{"num_key_value_heads": 7, "rope_fraction": 0.5, "learning_rate": 0.00912, "doc_mask": true, "dataset": "wikipedia_en"}
MLP neurons of a small language model. Each row is named by its layer, matrix (up: input weights; down: output weights) and neuron, and shows model dimensions 160-415. Each number is 128 + 32 x the weight over its row's rms, rounded and kept within 0 to 255. Numbers have three digits each.
After each neuron's rows, "fires before" lists the tokens most often just after its 100 highest values on Wikipedia text that the model never trained on. A number after a token or word is its count.

L7.up2133:143115140108100103147122146078113168136158194171153110179122129066139075147043102111131043104089153125082148111103054134153102144139098099125125173142156108125092135127186105103112087138153153152114111101194118163176098064087116158159143160146119123092115109135146121112063153102169085153082108125111131186104123103154148087148158141177135143133128160090147180175110172119105178105131156099189146175156112103190157147144107129144153101103096118181114118143142085166164109102175160129132107102080166112166101161101152163173092141095194112110149123107088140154144109104165117153114085088142082092063100075101099101161140152158176106122107166142083127129079170062135122130118146103093150129068099138119138135157133139095091143126096179105149114056106145106121105099186127
L7.down2133:120145072174126080120141161132147042133054124131131081115139153160121144116194139140120142169086154137098113109124134095071109078135096131158124123100137134097151149152092134120188084119129124145164131112061119173111116133078177154132153096187159091068148118144133123180135117130127207106154163130169100110128154116125091172108095127094152145136120038145151120081153114129096123091126114167085052136085131125092127103093151132118120099117228162104114164103125130131067125122079107115109109126155126094156116126155060090109149112137163156133148117179145167095167089135090167167135096138126120187207145131172139131148104050194081152140158116137144125225105107207081105210090131161104099102109196143105134136118099188144093098162126099158083136169149115141131133142102155
fires before: "|" 24, " |\n" 16, "–" 15, "B" 5

L6.up342:142081091094175082069135126062104148136182134162117119144086127124120085165114105184157054068110117093125165096124096137114108140119093132158143185140184072083102147105162151134107079104124168150101121134181120193117095092116108116125129147147198237072120096146157123104094160123138109120103130097108114149128168118149129133133217109147113160122107162114109223183107193142141163141107086155140145136180098114193171135115147163122138139128092135158123119183146116122112145124173154149128084108108069121127068209105154141179135132105198109168156126142027176149099119141136132171053123125178150117107073114106142156106117174154130139064175183165082106140096111108133138141114162099110138143072132149085130097175124137062107127122122103042145112125111097133083085109173139
L6.down342:123134098134172055123168109105123046178094054190139130095126135113092119113175106127129136152116125125104092094133130126104129155198179118149096166114159126109124138149117177137110100106114132142111147164052068163133145144094143133177102065165160140091120109099142153171062140144136107108160154075136164050112159163133157121088127138131139137170131076154093120127174162098158163137131091159103115098104127177104094157140142150141151083123105126141183204119155101162108130120108110153098150181164119145126177146165151094134163144157149173148135128208098119112113090090109137200168122213135098122158111190080110154074146088151100158102125128111161117132102131117134128154113181153062078115145157101133099134157096151175124172082119086153113190167120132107129169128138086
fires before: " " 45, "|" 12, "1" 4

L6.up1162:070088136090123076105151139130142118126108113127180121135101165150165108145172108111215139123146144100090111124113099092113155073187138158122182131134078110129120129161060041139110088086191119126164131141114115124116126137154176181107076158132095138121107225208103121117110126136136117184129134102092115075147066104119195188189123138106110114085121133111154119088135118096090074107175105123098123118135119127115163138104136101147176156139127139165117136087162162145181139162141129120144138104164121209146089154137084098148138184106157146155125166129096107119123145134123135118044154118112120111116156176075129135158164232117125125151122083077109157139124115128109135194157117093098090136119167094176134135204138068136197111124144087092166124144096069169176141078098167
L6.down1162:120135124142144118128134080102147109127178153134055132077156142159180110126116117146142079145108132169137171125103155129143097128163166106114126171121127106126112083088164195080076105199125088101117155168170068083118147131130128070102130062142142159120070075086096134092117126122099137112123102123096119119111141173176181109129181063151126114112109111153102160161122152144157109129124122092126161121177184145113064134059103186099181074140112130140106119118156131185103102149098107125169175127089126135090142047083128064181115160110166137141182113178155108139101185182097092186170203085125160106127072160121101099134159137130121174102097171145176126103156162083135117133134139157108126123115100092083076148081122146128062133151116134160119085082070113143114152114151135
fires before: "==" 25, "===" 20, "=" 10, "In" 8, "|" 4

L6.up1295:157089108052131119135099089154067136135109220112147147168131105119186155140108105076115142149147169176070129094124173157101123141156107144146090148127117150135085148162102095117117071162117141186139097182098125142155122116147089133162177111147166177130082170127175159162163116176131081123143210088132160131166076123166071159110166191142092169120066155182096121083106156117105105109144136176119124097146110149120103133123134124120171124150115108123175110119125124098164048160124132108158171178098139128130055157126165098135110139117071183114208169169172166119140127099151090093173105160123115173123154150155132169090137148122159150124127203148105119074098091125140165150106078127105064104099150120108122120098121128157132071128130129149108097151154075155157091132128142
L6.down1295:097155100106136099116191158126134099124111162167146138158101134128101094112171134138098143123141088046159064181108191097112156128095114161154150141142128121061109165126155098159123130164087127118100133156136096114116168111054140101189181157134091137140142121144168110137120169093096139166116132088090107152081150131060084107148185078154122107138169056148149129106125143094162079115106117143140146201142098096084117167128117162111121093139164145106122175145093149117133150159124108134107059127105162151142121186144177155124191075155133138168124187165129121082168086070136138134176161131145140139106146110118159118114182180105086115124121099113097122188179124123150105176126125097181145102155150166145132103123174145138076162110071142136148142192113104136135116191104102
fires before: " " 58, "," 9

L6.up1601:089119144154132175156076120137088159125113134141148171089098151137126175147142168133137129126133094130145088096213108219163089121146127129120130089103120067140131070144113144099135150151152130133114137148130091127092124183141162070118145125068126106056140121146124170160116101123164123104122161115079166137152077151150149100164120113164187140159115182101126096129167078186096176197105140080116089140184156110086098179110170190103133085121150073124109134132139128089189127083111121110157135110058154179114166085071139187151170140152103145162084100147165156118108065105146145060111149058086183102191098125153148162120109129163154137126132111138143107123130142098147093157115143061123142177141181136154114126155171132086151173070122137112179175074094127135093153105144124
L6.down1601:080173185132142161146091117163113203091151074139121139171123098115110135111202088154144131141099176164070056159117107125135130184152199127103148132121163142127144080161095148073159130112095137175129090094122145192128155092137097126129124130135128134131169092196062162130176127123162173105144108102138088194127120094180173070177116136177135140115105163119110138175088112181107175175157164136122111118135171129142130136116155210120086164096157101118080177142158097084144132152145132110153198096112070151130162127089159140102147117181076137075085165111126108144131077113131135104156188102165185133197030078167134193182139110185108127145118101155139109078147128075100069162173125069148143110093132111159118097128122173098156140079105094134096112080113121126132111090111109
fires before: "ed" 41, "ing" 15, "s" 10, "able" 5

L6.up1780:150102142104172145182138088128136110175127205105115164171118114143171125082110096151111169056177117106105078187174148134153121137124155093065155127110133133102156165134082054117160148212118125130130136174178165114093152151116084083107182151115141117082091168133137145107102103178140114102160143131152122176164061069151118130154117149100115054159159132130147163076159091141142143103092124101110159136146125098126133115175104148094108168112179177105126181139082143146159099109107064192134084155114168104187075092098141109141154142078134142144191115110137080071148155091095101142129092114123156107129199074117114085086143087105136122143072091102154126113097131099120157165139173183126074130126129174114154115141079107120083122180095170076118144165177139135200140134130131
L6.down1780:138078158137173117110147117195133102136152120157139092143131082132086148175131098106127132158125152106154055203097149157107074116136071124173143151103084091161094182128155151125082133176067135123111082133123072129112106101119116176132138127095128161105100142075108156154075085103116162160098175055061144115088106132131127036146119127168138151168121126119095074141072130080136139135115155179142058083101201123119189127163128085151137122213074105120162122158157152119122133180086185184120136104089162139105155157144167086158070180106165060131123169154081075204126171177121098145157146131139119144135148104149163127176133176134160184089104117089141186105120122112122115061127126113096130114180134142106152084137127134163150096130171100139153080115103122186135112130120101
fires before: " " 32, "1" 27

L7.up1675:155123213114082124199115099121083174125108198134108123125104131116089170187138161074148148097133123141134107119125157182154149135145117099100099174138102126141149146125169175130114130113090122059128166111115137069101137139104097147171100080168173227171162174140141167150080145113134150162127142153072107137121142144162092121081139127206165119158106106099125157066070148163137172128119101128155113127141122110080109138142104186170169092166106135133117130164114103139118140142092119076141101125145145189168151137110148129150136153085091133138112124164127117111150174139153143116127132104109101151140126143096143107096205100179105153120112127129129106113094145116174121174177165087092144165165146046070130191131063171132111110121125160132125074168115162122174100113127087
L7.down1675:123162129099109126121161143137111115085104089107154145097134137143107133115138115140140099151080147110088148104161152135105121137083135089144128078102133140050081115128147168191124144124142125107064181136158089141071139091126082140096131124201167094097110140059158136166105135154128135135127125183149155138119139151106107129142236117125123081113127098124140128153127142108121085110100147175126144174120170134160152119126105071093159141108111169132134163176124127084120150100098179138194108100111170206136079097165153078148154139188161084101123111163145116070132140189117105090172102069164164140155110081191137118139127130130214129076160102157152103134134087069134110072140079132080087144101148093107145118131091099189084140164106162138096169165144099106120125154091137
fires before: "1" 29, "2" 26, "3" 6, " W" 4, "4" 4

L6.up1841:116113096135082128100086209185119128093185146205142162097124106174178080069098149139134141143146119112129030079180136153084120125129113141115158132142160096106102126076132100086128104120134095158143115144087146020163114144113103133128105150140113146122103157079182073103124117107082103063135107115091153097149137129134144148136108138133092140111118153137104137132154119171119111129172153107168173147139174111129128099152103168092177145135158107089174191113096154121111134138084106121094111140153120108148182157112091117176078140143122118116087160151121167136109113155160096089133142139114086092156178065070135129140167106145079116158137067179136106105158103101091137083081113148164120159132170143141096170162140145127094141181118104076177140099112134095145138135122135
L6.down1841:133068089194120122161141071108092118075162148100218074155107120137095108069144104184139141084141144148095144148129067082223077148163125123135095099108120117105108078144159107143105130168118113140122159177192101129081152083096151134116115069082175094136088131157086109183128154156116168157160169105192161164190111141158165121118108108109132103138118134150048139190093080123144169091084113130098119047131189117131084144165137155128119157168088136150091114127155109140163117087148136116129123085089129153132146134102233086159074168126080142140164144165155172134162149065078134200146062117113159173120104146094113079111124133077112162144116142148123133166074116145160140184173106099142151114144125130089120105110128139145089139100182143186106121173133158095102059083128191
fires before: "i" 19, "ra" 12, "iet" 8, "ine" 8, "er" 6

L6.up1761:086148099108157099109123134121122164128142083158074144125128104164104136139137114127168141111119022128203094137157139124104094198078164151119142200107107090067124151148054119147129125121097113112120159100136088145165121022115164039169126141117132178093118130137105104127049152157132092147086121116076101123167079164109073176144163148105104110127088085125141120145147101140152084140141101095164135115111153091200138138117150154091146101092116100164103132159124121190108081123167165130153156093180104122162081114147137173147162176152160103111123175096145082126138162084099189179160151104176177130142137160127102150140153136177110165139157183156137159145128107060102162120129160182042136113100128109134148139100189115097117131128122156119107195121103116197227101158168111
L6.down1761:156117166139102175153145150104127050185072137084109139207144141105103122188153200147110150156128139146122120107174150184191177157157110158202090122149145135104136082118152117111167128165161161114144099142198134152172141122101112188161151124148124096126093158141053154130152097114098159122143152080125136098088148103173119124057108068214168103179136137153113201155184128133135131150140128150123115103175112145110094133127141107139054142122166148099093096117132163078089152102102128170159075199157078123090137161105144115142115056130107131120104090200085099117155097132096202166144102135138064109066061173096176102140141112123103143126138124118114056112074159142116122129071133089138146131131106097158133098100116128156060148116139138140110060120142187090085193156050128
fires before: "==" 25, "===" 15, "In" 8, "The" 8, " " 5